Weights of a small transformer language model.
Size: 10 layers, width 256, MLP 576 GeGLU, vocabulary 1257.
Architecture: LayerNorm before and after each block, tied embeddings, capped logits.
Training: a variant of Adam for these matrices, 5498 steps.
MLP neurons of a small language model. Each row is named by its layer, matrix (gate and up: input weights) and neuron, and shows model dimensions 64-191. Each number is 128 + 24 x the weight over its row's rms, rounded and kept within 0 to 255. Numbers have three digits each. A neuron's up and down rows have the sign that makes its largest values positive.
After each neuron's rows, "fires in" lists the words (lower case) most often at its 100 highest values on Wikipedia text that the model never trained on; "fires on" lists the tokens most often at its 100 highest values on Wikipedia text that the model never trained on.

L6.gate408:109128177114143115147132072140136123131162148133128146144159100105081106143093186139123122130103116125111138119122139114131139076115119112085145142118162123178140129142108104135152152141144116149143117105099164121082145093128115128101100097126102152143111149130155165158068112152112180137167139072134116151074112165145120150152086178121118073140102170141136093124139136127124166131159
L6.up408:121124082128125089163141130129112137105132120096111093102112148165132170118166122126127158158098102135104116080079156110116132092124142142090124115149131120133146119158141128142119116156139135129103126126145126149087155160144146159123129139224161162158143152129142128182139186111131153142159132113126149098137156106133116086167093111120089105097142153151127104121122146106129114116165
fires in: "and", "which", "we", "wealth"
fires on: " and", "e", " Le", " which"

L6.gate500:091106137189153113093095078078067164129085141188100155132141120116126121153104102116121114130137100151098151111120147131118141136135101157121138091096128147130138130150160117118161150113097128177125152098148137113143145149088113121087171128118115175123111122102172113126178144138149133087161146127097142152113112114125160112109149151130166120120173145160127132126103168139107136118098
L6.up500:096132157154144142106114148101102094165170122150160135141106095092099151149137112130129146141112136125132120146122085103099093115122140121175115117130162135131154106136153119133121124101067122137112129134065105099140128147099115129141142101082135166109115157188124116133121149164105095187122176132073104138113167117072133167135120158140127150128151155090130108159157121102139172135114
fires in: "as", "ms"
fires on: " as", "S"

L5.gate127:100138152127111137127125136139146167122163095118149137126134094132119109139095154166107150103122099103114128143130139140136148134073134123136143085120130155128143134116149084157096112083142125112135132146133142078098142124115130103149127115129141137118120146120143163088110163127139143121165131123156134096114133137082129117168114173180076183123127145115170111134163094092105179117154
L5.up127:158145138161130161124144174150144128159087156149124108135068130158125147083123115116135148155112121099157132098141101134164114120086111167111075112123148144080138104104132085195142145139158140132124134133148177118132131141110190097158103150109113138139124122160125127121108130130108136152115150151156159144112163135097119140137132146132090122145090098153148130095089152118117137133166
fires in: "the", "rock", "mark", "market"
fires on: "k", " the", "The", " The"

L6.gate502:094105145168102134111134092122079151136142136107151137148116105116158098146119128143108116145142134128093124085110111126107099150141123142096109116123101141092126125155127112107113137152150148106103140128127108137144139121124102133151108131134117123103146135125124136128098155142122150162163165113147095122096116100123068070178125131146126169111130093080131102130144188166127164139087
L6.up502:137108135129122123125116146105138127167137133141110112101142083144133094132133117082128095159094117127118113122116101108110105093165150140121137112107107148140169082161146130110129107096167133142129169130103147144120105162105139147157134118107138151109085130119110176177090078172168158127180059128166133104109084120080122107129103143139132132113151142165109133127123161140129123133156
fires in: "would", "to", "also", "they", "eventually", "could"
fires on: " would", " to", "ly", " also", " they", "ould"

L2.gate133:130070111125128120137129153147096123135093184128125119156124114105128119132141134092177120124114123140121097153130106138137122147113121138145161078089134115133158097164155143157092136141099095120105163159139094109146157131143157142067105116139134162141139130144171140133145134136128148138121099120126086136133120160145137121110157105072091101123101113088169147097114157136132117123097
L2.up133:171141124124078080148147136106121111124154114176103104137084114121132115087120120099115154123109106116148118106118145140173161092164125110090145083155087139115149131132135117160114128142156119117139119148125119125147159175165133153153146117103096094104106140137105148095135074067129094132163170142071157095104110140100122094136135111127121107120123126156133143118103132136139141112106
fires in: "was", "is"
fires on: " was", " is"

L2.gate538:161094133154121137145082149108139161181132118147158130102129143119155140118104147121133113137099110156121102107163156127108152124085116121173165176100126138122160127100110130137123145138110127124152090113142120116112131101153171111091129116108171089086104174106182163134151126133141135149152140100132098121124120126139116115085097147105110147105103150112116114146104129119099172130127
L2.up538:116128129099091158117157164135134144161117100148121126124133159153109120087126159100137126162117099140132100093142171122141095120165129100125147131138174117145098122104102141171146125120138129101127153147163099117154110134120138148109111123088152102105107114116123142122114114128122099152114208128171122128167142146162107074117119164163125148140081128152127123138107134147126115148134
fires in: "in", "by"
fires on: " in", " by"

L5.gate135:130136158142152129121111110119157119129099131145123120146125149109092146128119122139119095115119108129145134116109108101142139117090111138093145106101092173101131133104128134157109102164151097113088097127116140151097126145107160127177102140122108127139119132119120166101120119100155137151150147092111117156136131125162168121126164121096110132151116047099111170139157194151100122132132
L5.up135:126123143131137129130119152102155140127106132147161126111082081112131139146114082147154166100120073119179160099132123124107093135086130136101098136176130135141138109120149145172118108156100147121114135164097105104132100173177137175084186131114107102090123144150136159115178130138123084149114155130128108141151141107081121128147119123121165142099154146100131126091128127121140087139123
fires in: "this", "his", "the"
fires on: " this", " This", " his", " The"

L5.gate523:170092151163147121125142121103109110116128149151114095119121112135127129122111078127160124113148097100157096093129091115178096120133138132122106108133107133154112121152132151092146078110156127169158162132106127098144125155134148160118171131146116100142116108079147112112154142081142126116098142137141100106114129155100156087141112161111100136151113134136115139131166124138144164130122
L5.up523:149133152144140108130109130166130099125128104089192135144111151129099086090150141113132135084177180177134108134113173097155094186147120134123160122102121118118137133094108100134121146135131103158170124151126140139132118105104119169110129164124115120134121132117142127164136124145098169116123107148114158153088088105124140118115110143123147103111156160133139132095147106099152109120116
fires in: "18", "7", "26", "22", "17", "19"
fires on: "18", "7", "26", "17", "22"

L5.gate496:120096143158090177124067113157140128152132098130145107145133178083159153118166133172102128132138111128176126078121112092169134156150107090109153140111136145167094113129185115138109156145161116128143148122149124120122138091161121109158146152146099166113131113109156116091126150063135077132076157133122123152162136132125148138095153125163110091153115119063102169140113161131124139146142
L5.up496:137105099148105116132095087139165141119129129143122093130142116164135095130108133114108136120147103146159141097178094094173124139086131049104176102130092088076140113117177122150139148160141123124118119133131121134109113120112105174126118135135129129145125153142098134135142125154142111113134178097091124087129115134120149093158111141118170120134136194142142104128089120114124138166145
fires in: "new", "original", "originally", "great", "generally"
fires on: " new", "iginal", "reat", "eneral", "al", "ious"

L5.gate561:122099180115100087138125093158111152153110124162118120130117113108095134128118171135124128090125159151091109130064109130145121159150096091128111148102113150121105117115144118112171136131103121110116118123119104101170139105129113100123124135094099144113110133159154118109098147166123118106140147175130140129121136120143159154170151129164106141142134111110148166151143197130153112105094
L5.up561:150086165109124150134105114163125149161136106112109085096122164106135147107074141150135151098110122124130121127120113136120134094061097108140142174147150086104133142115137133138105127167113146109176153126091100172124165072114088146149118140170118137159132099121150104159117114091102107137163132121071111108122117131157131154136111123126116086113116144106160103118110127095162108141105
fires in: "was", "were", "is"
fires on: " was", " were", " is"

L6.gate321:098112146135093079145101134110091136132157096137139113124130124091143138149119147109148126129146130157126158154136121127097122135088144141152147128111141142117137124116104051136139093117105166146162167098152171116172195136083125107111155131122083102090151098100111118156146131104118110110147150133123089085086121187145129110112114130113128140105150112145105118153068113132094084123150
L6.up321:130130140140121164094108141116165158129116122135153128074104116111128133097130155193131135174107114111102155124076152076118158132161120133104109153111092140155103133110094123153133150158145128089121124152166109130114099110130110128125077128144134186101114121136122137163063135137138139123124056129120096086121161102095128129118132134167145146140107121068107185106155155115124120095127
fires in: "to", "in", "for", "town", "at"
fires on: " to", " in", " for", " at"

L2.gate85:132159160171098115098148154088112107133114134142140144141186127104111106130110134159095098164096098108111145076119142108093146127095192104131097114117119163157145108104142123080102139151139150125135151124165146139102164061118108106136131122109091130092136118120144113111139117118155147098125148119167155126150159151092122134166144159103125103162160162104121110154142145092119103160124
L2.up85:111179115138126118079104112141142142152133107125139092140135119144140084120124135122071164160100141126113157138144142125120142115107165136147114124156099149136090121119132160121121142140128087142091095145138080150125136137137138142173166112166141180151099185116113126110073121117157185099120096157085150109121138118112133097149093168121146124088168119142128123099114111106141101108164
fires in: "new", "national", "news"
fires on: " New", " National", " new"

L6.gate187:171124143110152143156104118112128128131090161122111124144127113133152131153110125165178083129121093134124103094126109125100113132108111098156122108130108160132154110114145129116119117127157106170160173104142115083136113120141120152145144130103105125109144154139165161087162153171096142133172122119119107165119104118158105156151088129112101119134114161163112102132129137099061164064109
L6.up187:127113096142117097128116118097124112112124123132121070073101143146113083130134102128147118118106126101120114138102127143102129141116113126159122118096101148114135170087114149063158127122122157132145139126145169151102135161133126149147088113122154145171124166115083132125113153136112146135114186134113107101169073104155151126126139133105099149107144111125147118114143155160106120072130
fires in: "has", "have", "only", "had"
fires on: " has", " have", " only", " had"

L5.gate421:125182130118156121148096113144122114124142124141127153153142119122142119149118136148133091103195154140150114086167158142051137143135166096112084080129159142142179115113119114126144098104106119116123107118159134149141149113098146099102124157122102106080110127090106150129146135079074123122126090138130106118131095158159106158108118174103118149113100146157159095135182130148136161102147
L5.up421:156113105180131126134129129135130175121134117141128107131161136093112097142165114133108135136196162143148132165156121121136172136135132083124103162109148116144121119092119146153113125126118120157115147104145123124163133106167082138128164136165136114130128091109143124095165138122141076092108107176115132155140153121144130163119125147075128113121134145082174143151136134136077113127134
fires in: "part", "parties", "parts", "economic"
fires on: " part", "or", "em", "om", "gan"

L2.gate371:151099094113123110108105146132130142132133118127146130126117104142070087146149198050162143164130095133113113146085105151149111116151146135131111099142151154179193128115130156128112108152125151125121138120135112168113147105108140144127149182103129115114145138103139188186122099093155135148141160107101107097140139113151135151152066102100118134136109112151150174121156136093140134142107
L2.up371:147146118121143091143151149085149080107136162153061168148126160142118127094125134122127092165133121134163092109117136139138113121080135191121101105134145145124129156150115144168098127138118120127144103115065117100100095142072141154132111135146101094123146129126157128104153141133109118119124098184079111150089121177142146121104140151133120142083094162129130097130084116133118159130084
fires in: "16", "17", "15", "18", "10"
fires on: "16", "17", "15", "10", "19"

L5.gate444:050173112127151123152136112118137165156168116120139125132160108073095118165140115102132135153124118157124151148129099111102141123098125106102133130094122131165134115090141118132138119093076145154169083105102131114133135153149144182159163127106085132100106122126158118119130109114128155127149138115133126107164144158130115075111182087112149089131099136108126078161207153142155142142115
L5.up444:096136105151098166101090135093151110136133115121154165168121113122133117102128100127067132155090106108124186159097111175082111074121105147130146089125177103137167109156117091081151125175125116161142139151136106135136124148122122135106130080104114145171150143142112136121152166120126120184149175120146136136130138137092139163099137139141088131118128112116116133116113156149122165126151
fires in: "which", "who", "as"
fires on: " which", " who", " as"

L2.gate67:134107118181124158120130156141115105126151121197151142131142107136112061121161102118142117175109099066155102127144089123102140124116136104079117156139145134161124134143128141134131122158179136141168105110165096142172111096126092128156107096115136122142096130137119146124134134099115141102110116175125094150150207115141136106154143115103129107130093141096099124100139159135139159158136
L2.up67:143077106118136117154077121160132147100123129107099084136109152133151130108119117159135165145109107134177127155156165124107092119142117175147089122145129118181109131139161114118121149161149129112106175144105134162129146117151122119145137142135149109175196134109092107115139136166134107111150097150198133126136113100124142112120124133121122102115145160123127165135134150134143123091100
fires in: "with", "without", "within"
fires on: " with", " lead"

L2.gate550:085135124121181105123115120125135147153122189153151045145156108128145158119098116157112141137152103163147114134117120144136126143104120132113112127080184142143156174157139139096101149058142064135078092162130118141145110124126121162137152105112151139093097148116143140155144159122134139094159135071112093155143126115102131104125103104107128106160122130074119121143149148147120147134108
L2.up550:150096124143103158117141113092132154144089148141123120155148151113081094149107130111124168108125095147134138099152127102154121132110165141121133172143093133178134143167143157118128085093124144127176127137070103097092110133104133142118159125128139148105111118109117114125132160126137155123099118128157113144112119121122094129129111152125107109131119101139140114149077127126083143116166
fires in: "in", "43"
fires on: "In", " In", " in", "43"

L5.gate311:140115122104091133097112139071150143151130137116124096121135148122129148127109156128153104176085120096120103088119121145105135132157144121116135094080158145111111096130106096139089138087122152130104143131114120110166164114087135112124125153111135108103139144120160170126113134138160110151167116159115107094156108101116087142154096108137138150159146148131108145155171162185095122161069
L5.up311:091149157132163107139112131128122099125125134158145123143163128123090069144162204160132110111156123127112132102114119144118152152126114092114060158133138131129103145107119109163146164130099131098156150140110112129133130086131095161120098099114116133116138111136135089152132116111135156155134152133120156127096106106124130130147138085175124096157123159143145142147150115111132133171155
fires in: "de", "death", "development", "la", "debut"
fires on: " de", "a", " De", "e"

L5.gate164:087149115150126153088129125138096112149117172129107099130124123125098117129129116149178116135179098176103138136108118125140106163148145116111166167146132127105136175165151159108102156088135091103110102158141087140145126152162104121164103100125101141132129116112132117138123128112133148126139151088140102093156109145133114127156117083099158091146097117102092139171114136139102126120111
L5.up164:175133099127163137130075129099170154129162102098124152127118126091116149137131150132152089144123119158145132129087117141088137141137146151148131089152154149137172113132086125122110145158133118139176148135127117126137171120156106089115165089113138126116116126113067173135158148135119154083129095083163138120132132104115133139127092160089111163074172076093119127110117098127124133130128
fires in: "during", "period", "in", "performance"
fires on: " during", " per", " trans", " in"

L5.gate89:074122094165108111153142124117115129147099127140093141132086132119112113138122169115162127101106114101103152101107150135141136115142108154131138102153141099107101131117145124111126134159107137133133166141115174115132133150142118160129107128158099160152126125147136110120113125082118128112153163123123116074102129147113112094113127119155126121107122108093125100149071172135142151115091
L5.up89:162142137121160103103115131125112118181120130144129110117101129116158123142110081149155112115196142123105163148098123166152138150106125133106190132113124135094087110125149168163145157110137097143096130122125077127112139136180141159160157121144127148146096097135146129126134148109140138151136146137117143170119099125125124112154130093091170120097128148171129112116160149098144119135110
fires in: "is"
fires on: " is"

L6.gate525:146113136154148164126146071111156144144119130098189135142127099130113138136151138129137134169155102132124163090104156062128136086120099131069134096096113166130138104100117108129115147107150129114102082114125096112128153108120131141145101141133110139154142151132134104117144150090186155146149137149124069149129107093119124116156122093127129137142097084108133116153105180159119102166121
L6.up525:096129120107147122115108074091148129132118117147097138147093118138148160141153169119122129135125156149106141149125096114127127125127130141111146117135138101151156119157157115097161142078137117078105128135120138073137138147147163122128147098096106129176111117111131178114125134110168058142131174100088129085152118158127107152086115088123169143135151158107121130139126134169149143097137
fires in: "after", "in", "during", "at", "following", "on"
fires on: "fter", " In", "uring", "ing", "t", " At"

L5.gate248:151155160120144122101104131117133153143142090153111115176130122075107140106123084119152111118083094121113149104132111109111146114167165130113112128098155152123113083153112145126125101137086145097145184082126164097138131119126129148142143135156118187098133126133113146116135147154170161117148121133148122137096132155121058119109111179110089099129112134155131106140124150124119141105104
L5.up248:122154128146170109145140162083123130088159139118130089145117150117182189114084105126076139115114102177100154124081136152161129089119125167077127159092154156106133157106148098127127104121163094148144143147127141117107119108160112155117111147097142116134166116139116102139101110124079142077140109104158147160151138119158087121120121134086120117125133125144121079123098121144129084128091
fires in: "season", "division", "career", "region"
fires on: "ion", " season", "ision", "ction", " career", "istory"

L5.gate568:121179158158124141132177090139100124139140154104141153131126120095132125148114176148156112157117128118123158118102118101101126111092104104093104078154154129144151146142140064132103108140120107126127097109168135150171130161121108166160142133152098159131136116085094139135116143140138155138142115095175124121101126113117122112143120132138106091138152084110154092107105146135095103128162
L5.up568:111136115118102180161190099165118125133141119114112158139135157099120118122111120117125129166115114116127121156147115121107112122130146142184165148152157127113079143102075132158121133139132119116146140117129086142111119166107108114131086110153130150144167099131105147142108099141120167134126158130156140148145147103131168154104126153096104086098145134086112081131104137123119150160114
fires in: "club", "they", "you", "others", "team", "season"
fires on: "ub", "y", " team", "ou", "s"

L6.gate265:129197169142129172130124127133078117132138116131121144140118144135148123159146147124168096151116107135135121110130161092106122128084106132101173116080142121140163116105157130159095132105099112130137137143075141078153119097117131075125140152125131174112117127083127112100137148120118110137183103153133108106092098105111121126153129125124105171193123111153106168141167183095152099133131
L6.up265:111112083084133133150120141101162142073146131138094100155154122132121115117136144118107141162126091086141136118139106107147113134099096132059131075114132136145114146127122112143133159133064143114105159129146144106154136114130176121128157110101155151117113143116131110071136075155128166109142112120140184139110109186141119115190128115095153120139164117117101164149132122126126166164123
fires in: "de", "developed", "death", "dead", "development"
fires on: " de", " De", "e"

L2.gate106:120084126135132132168097106129103069164121137125097158123184113084137138136121143083139101105127124133163104109143133112093132132088123097141158136151123124156167145106161132117127116145122096176158126120153147139088164094130145144143124133103112115111118143072123166139161139162140132148181130077114128111084120114129124137101138111132141085133125137129102123149155125127091158153149
L2.up106:157128118119124164131144167118118136133180128131128117127142152149152131130097136107110109123098104147177085129150134124129100083117097076115155145159122124107116090122150117117167161178121155152158148171151119119093133146093127172147126157163102117152162114130096101172121185129104146154133088156145129145133149080140132099143127095137091097117128118136112115146104117174117146117140
fires in: "1"
fires on: "1"

L2.gate322:104121108183150123095128139162140149133111118096129130120137116161117122119127133119116106169095117151181162126111119128109069121081078183102092106096146124102142123055128086142110119122088087134152125119144149133114126065156137092132145124125124102142113161104144118160106119152128109155119115135161105143081146107154123088115170078081143142110145153129114094106121131162136140155108
L2.up322:126097130095184081186155113144119120145142127105134121099163132105147081131147127149117137148100104125137147087175110131114066127134119124103104101147150096181133114144185121143118118123154093108077119139121152122141110138128148124149122136148144143144114159144152101134095162138121138122125135173096158088125110141111118111108133110167102132121163138149121148118183118084126089126107
fires in: "he", "which"
fires on: " He", " which"

L6.gate553:127140124174129134142135157141158119133119133112180131114122118085132126144142107160135127156114101117174135121134150102130101165142120156054109099130098118118109105131123103135129125091116135125079141092098119136111122104124122098135127127096117153148163129148108178113143180132126142084145161098119146141134127152143096135127146090116140113134101104153144115132140126083109164144149
L6.up553:160165109145143143104117142148123138091146134146114135102102110087158086126122150106134112111120100098119116131134144151098160123119148096149162174147155100099186170129144108139139129112109099101112117150125097162160118147135155092103144142115104141097112110159078127118115118134087159167126086165082160139112124106167140141141140139167151105112095085143092141125138146096069135095129
fires in: "is", "made", "was", "held"
fires on: " is", " made", " was", "ld", "ward"

L6.gate129:165112137167132146127135087179129135145102138126152113118081132097105128151126149166126145130094117131123144132136114097120116122151129105101147105076126129119151053088115129130125150120125124115116149102139095121115138134095138135108133158160100159108114119132163156135110153102142180129148143119153093099141105101135127116120138110114136152139117110099100141136125197140134166153139
L6.up129:154129152111139143118132136141143134147093092130120132099137123127126142116139120117098131132155128137155164109109111141079141161090127099096110102110104094160134177131153092127150092143135109120120166106102152087093153175088165132127097149100126149081151129131136147158142118113165138133137144109092146118121130135120120173147116175144125119146132116136096150124145119063190126168155
fires in: "the", "this"
fires on: " the", " The", "The", " This"

L6.gate121:115079138123090174147133091140157125121116146154132155162144139112123118168159118103129150125073120098150091094093141072149162120143092133101124128121086135148160118126128127124114142120099106159145118130111141142094160130155119112085150128132126155139135145124088109122098128118145131085122148116114128137164128135168172127178138099146167075120147069126144164145080113118141107130084
L6.up121:152114140128140139152113124109123168137124159170112163130127131112125126166185139133121140178088157144088107112127130107105133138118111110118124136171137096164131131179104136152144128099129105087105117121131109171135104142146113125081108114118118107165102117135132081148109117165130104078143142115134143133140130143116119182130128122124106109164131135131136113106097174088141110092197
fires in: "as", "athletic", "fourth"
fires on: " as", "th", "ad"

L5.gate243:150126129172139141131164100072112151149109155149119165160108092086132094132156110112150142146146108136114104093129099130095178130098137173131162141106103107146118091152171156119120133138118151108105120107116125145184124127126155144123150133099150103108107163133080147124148169143116147102137137117137162120131093075149116164113130124131159134183121088114129114113137115130103176116126
L5.up243:143108120123120123111136155160116139151097111139108147147152097131090128157102103119136125197121153137162091139137155117119132127107118117140108132140106139175166158138144159148164179115135129172131169128107130125145130096089154141143121132142137123103137122124182110088139081132146107103109128079143108180129149129111136165093124153148120126134128167117131150114137101099158135127118
fires in: "as", "by"
fires on: " as", " by", " bec"

L2.gate126:097127121110127136110133155114089119142152142107150122122122126133164157137125101101158129136120105108144112114120154151106103137136069098120091099123131128113126152188142133100121126133100111072067102087100116130099119169116113160121078099125103145157108136169157161101132120096124181132157115108125102154104152135161124133107121131146141118105112155128132184175127148095122062090090
L2.up126:123161153096114104108142178172142087140125142172170135126101170118109136085128098139135108139156126084130130125135145130153150103115128159111121071160156132090129143125121059171098115124127136136134133107105087106123090143123102114118148084156096140177176145115120143131105158104073149144128127112138101128121116146108121136122080114119133094098144082107164163091114134116167104165141
fires in: "two", "four", "three", "that"
fires on: " two", "at", " four", " three"

L2.gate551:151118096142082163137161127127147103135140153093146118120122073123150154105118119117107132169129117124111133144122155089093099133179066135122125136149134149123149144124121164127115132148112138156161157153124183127147117132093128142121152104148081125113115191137146129103121107119136116169143139157097143113094163135112119145127117132161088105099125153100109144130109117131157104114130
L2.up551:151156155110122096137131131166128112130144119100116112124151117111162130083091091167125123118149100148162121131079149111092101093117110110134111127118133143108134115137171152128167133126141123174184139127147158123170105123134179084153141147148094102149104100176106144160154134115114137150136143115095125144094170091117132106059100146110163093142103092132109090096122120110153138127112
fires in: "1", "3", "conservation"
fires on: "1", "3", "ation", "e", "ing", "4"

L2.gate228:151117100102095120147125119046132136153178152112108099157126157133107139180087096128145137157126142178149110141069110124112107111162149103101171133133160120157150081105139098138151114120118136079098109100153151143170159133118146113106111135171099124087148119133158157154146134103104127141139099123136143137139146125129120141145154107105103172137138140155140121143159105112142174132125
L2.up228:151121105124107107134086116119157105123135085093129152081146131114154136118114129126148133159142115157114144145119126134089116126168145133133136140133107136142143101134136125167148168122104173134132142147155090136165140122101150162117124131116089129156099121142126171135138137110059123084141095108154174132127117162134156105106148154146128147128120104142146126156125081132168134103134
fires in: "for", "after", "force"
fires on: " for", " after", " For"

L2.gate268:118093098133121135117115152103111127058093185149118129124082133169155106115135132140120135140123134104133183168173103134104128137116110132148125098129124089105110068145096141110142074145159111079113094129130082186126096146137119109131095129107146161136145118129141122112148118122194148127125194110119153127119118136122135120150133169148157120106146154140106114133152141150077126131150
L2.up268:121115116129131125168175157079116146138140157089148146121111092147125117163116109124132156127109132123067169079091122125094121136141122175156100117156136168165146120097112147133122113096136119102162119130140140142143100156145155153124110112102108136106130151134133096115140090101097157101100118089145158116122129161119095091147102116155124142087150181130062115128095141146154116112149
fires in: "she", "he", "they"
fires on: " he", " she", " they"

L6.gate175:145139148118092133146122169101114112142095159173100079137104107093128123137116123110128106126170116158116130116149117130135127114100123119134152111103143130122094141162093084145153118121071111112140135148146151092140132093106117114078163161121074105100131132102201142128136125105120113140132158135095133110104090122138120164156113123165112138113106099073112143188168120101092120093129
L6.up175:143174116152107131099123150137114108154143122111165102142158143093106168122107086158114101083152084182072127131149112102143121138106137092130100134135113127115134122090098115111121138135124131122136099130078099136124132154104113109153097138108135124136143192115075132141143125116122156143117096166136076133092148150119171131163162104139128081141087102127140145136139119138103119123155
fires in: "of", "3", "4", "3rd", "5", "1"
fires on: "3", " of", "4", " St", "5", "i"

L2.gate468:171122137140143116101093155134164099101120110138160125113088092095077132151118112134123069173109093131128090118126117126124141136145101102133124163154161171128135131106154127105167145133150135104155163107127150100127132133111109114121151110173085132105146149068096109160148116178138159125148129115131136109158166130139149097123107110125110102144152145100125106130119137115102116186099
L2.up468:124131166136128120132098108102132117136103140122142124125148125150121101165151140125173085175119157172157133139095112094073155140119167120138134114089141139119123102121160092128099089097095159118174128141089166149145121132131123110136145106153127128103101135147134165130126106119130103137158103069119118130078129117118162118108100130167142114142144105176155112171152123110124161184076
fires in: "region", "division", "devine", "regular", "success", "regulation"
fires on: " reg", "iv", "ev", "cess", "im"

L5.gate481:138164158155096142121126132150106134115106131130115135127150077113130101125102146126128144111134139104122111128138110092152146144161122143140136122129167175105147119120189122111114154122128085096110127110087128099147144125091156112168142097112135140126127142154132123156155103117175135137157187169133118146147136091118123120110165140149120112140135134148094146132147146099147131156108
L5.up481:159138147166115111108089150132097159136117106175100105147108147101129142122173109131142129091174156115125114135142103144169102127132117148070139108152131109128149141113094123115091116157146094152107160143112123111144125138132114171111109145108110127120183110127168145139106170112127140174153162173114159106123153152140149113157147133099165159116085091160150145126122147138096151145121
fires in: "is", "the", "was"
fires on: " is", " d", " the", " was"

L2.gate324:106132107116101159112127125110133161141144112155133127133128157122099106104127100110136099146096141084122145140142114161131126107142105150073099126133117107151132146154127140154143124142143155097116140101103110135103129159124087212169122137104109152103110162120132103096091136099153136151143144134091090130139137101142123090132129106101144121112128148135123104128136107163111126068131
L2.up324:150120169130101135140093119092160121132148139146120118154146183095149153060118145129147126110124129120138096107065128147096181130133126144161155122141108141159157096134139083145144155151125147152150137149121138121101118089109112184085153137116095090130143100152093123149122168124120124117101141158130159107124116149156187090120094125157128101145091166168162065113069110154132116126132
fires in: "and", "as", "15", "10", "100", "35"
fires on: " and", " as", "15", "10", "16", "35"

L5.gate357:156163178147101140109139094144127115182108148160136123154158134123153128172107113157124110146088142126128132069104062088137163178118133138117156095105153117117113083127104120105127115133154114119150108147154070094137133170103137159150141157114082142138151126063120106106162148125142121103146136125138094128125124146130125124139140112116170145159127115165126095130135147112134146160113
L5.up357:149113114153116134149162099121096085139181169165127134132100131132164150153087103086119149142103130095099093144105111107112155124182165122146094111111108100106113135096117106139095139157147139124104117148124105148131105118091122101133153149101140121133134178071181098099117128105171141141173106137148145095097116103139135140134128162109151144090090186124116131146124152136161118112126
fires in: "charles", "michael", "robert", "thomas", "steve"
fires on: "les", "el", "e", "t", "as", "ie"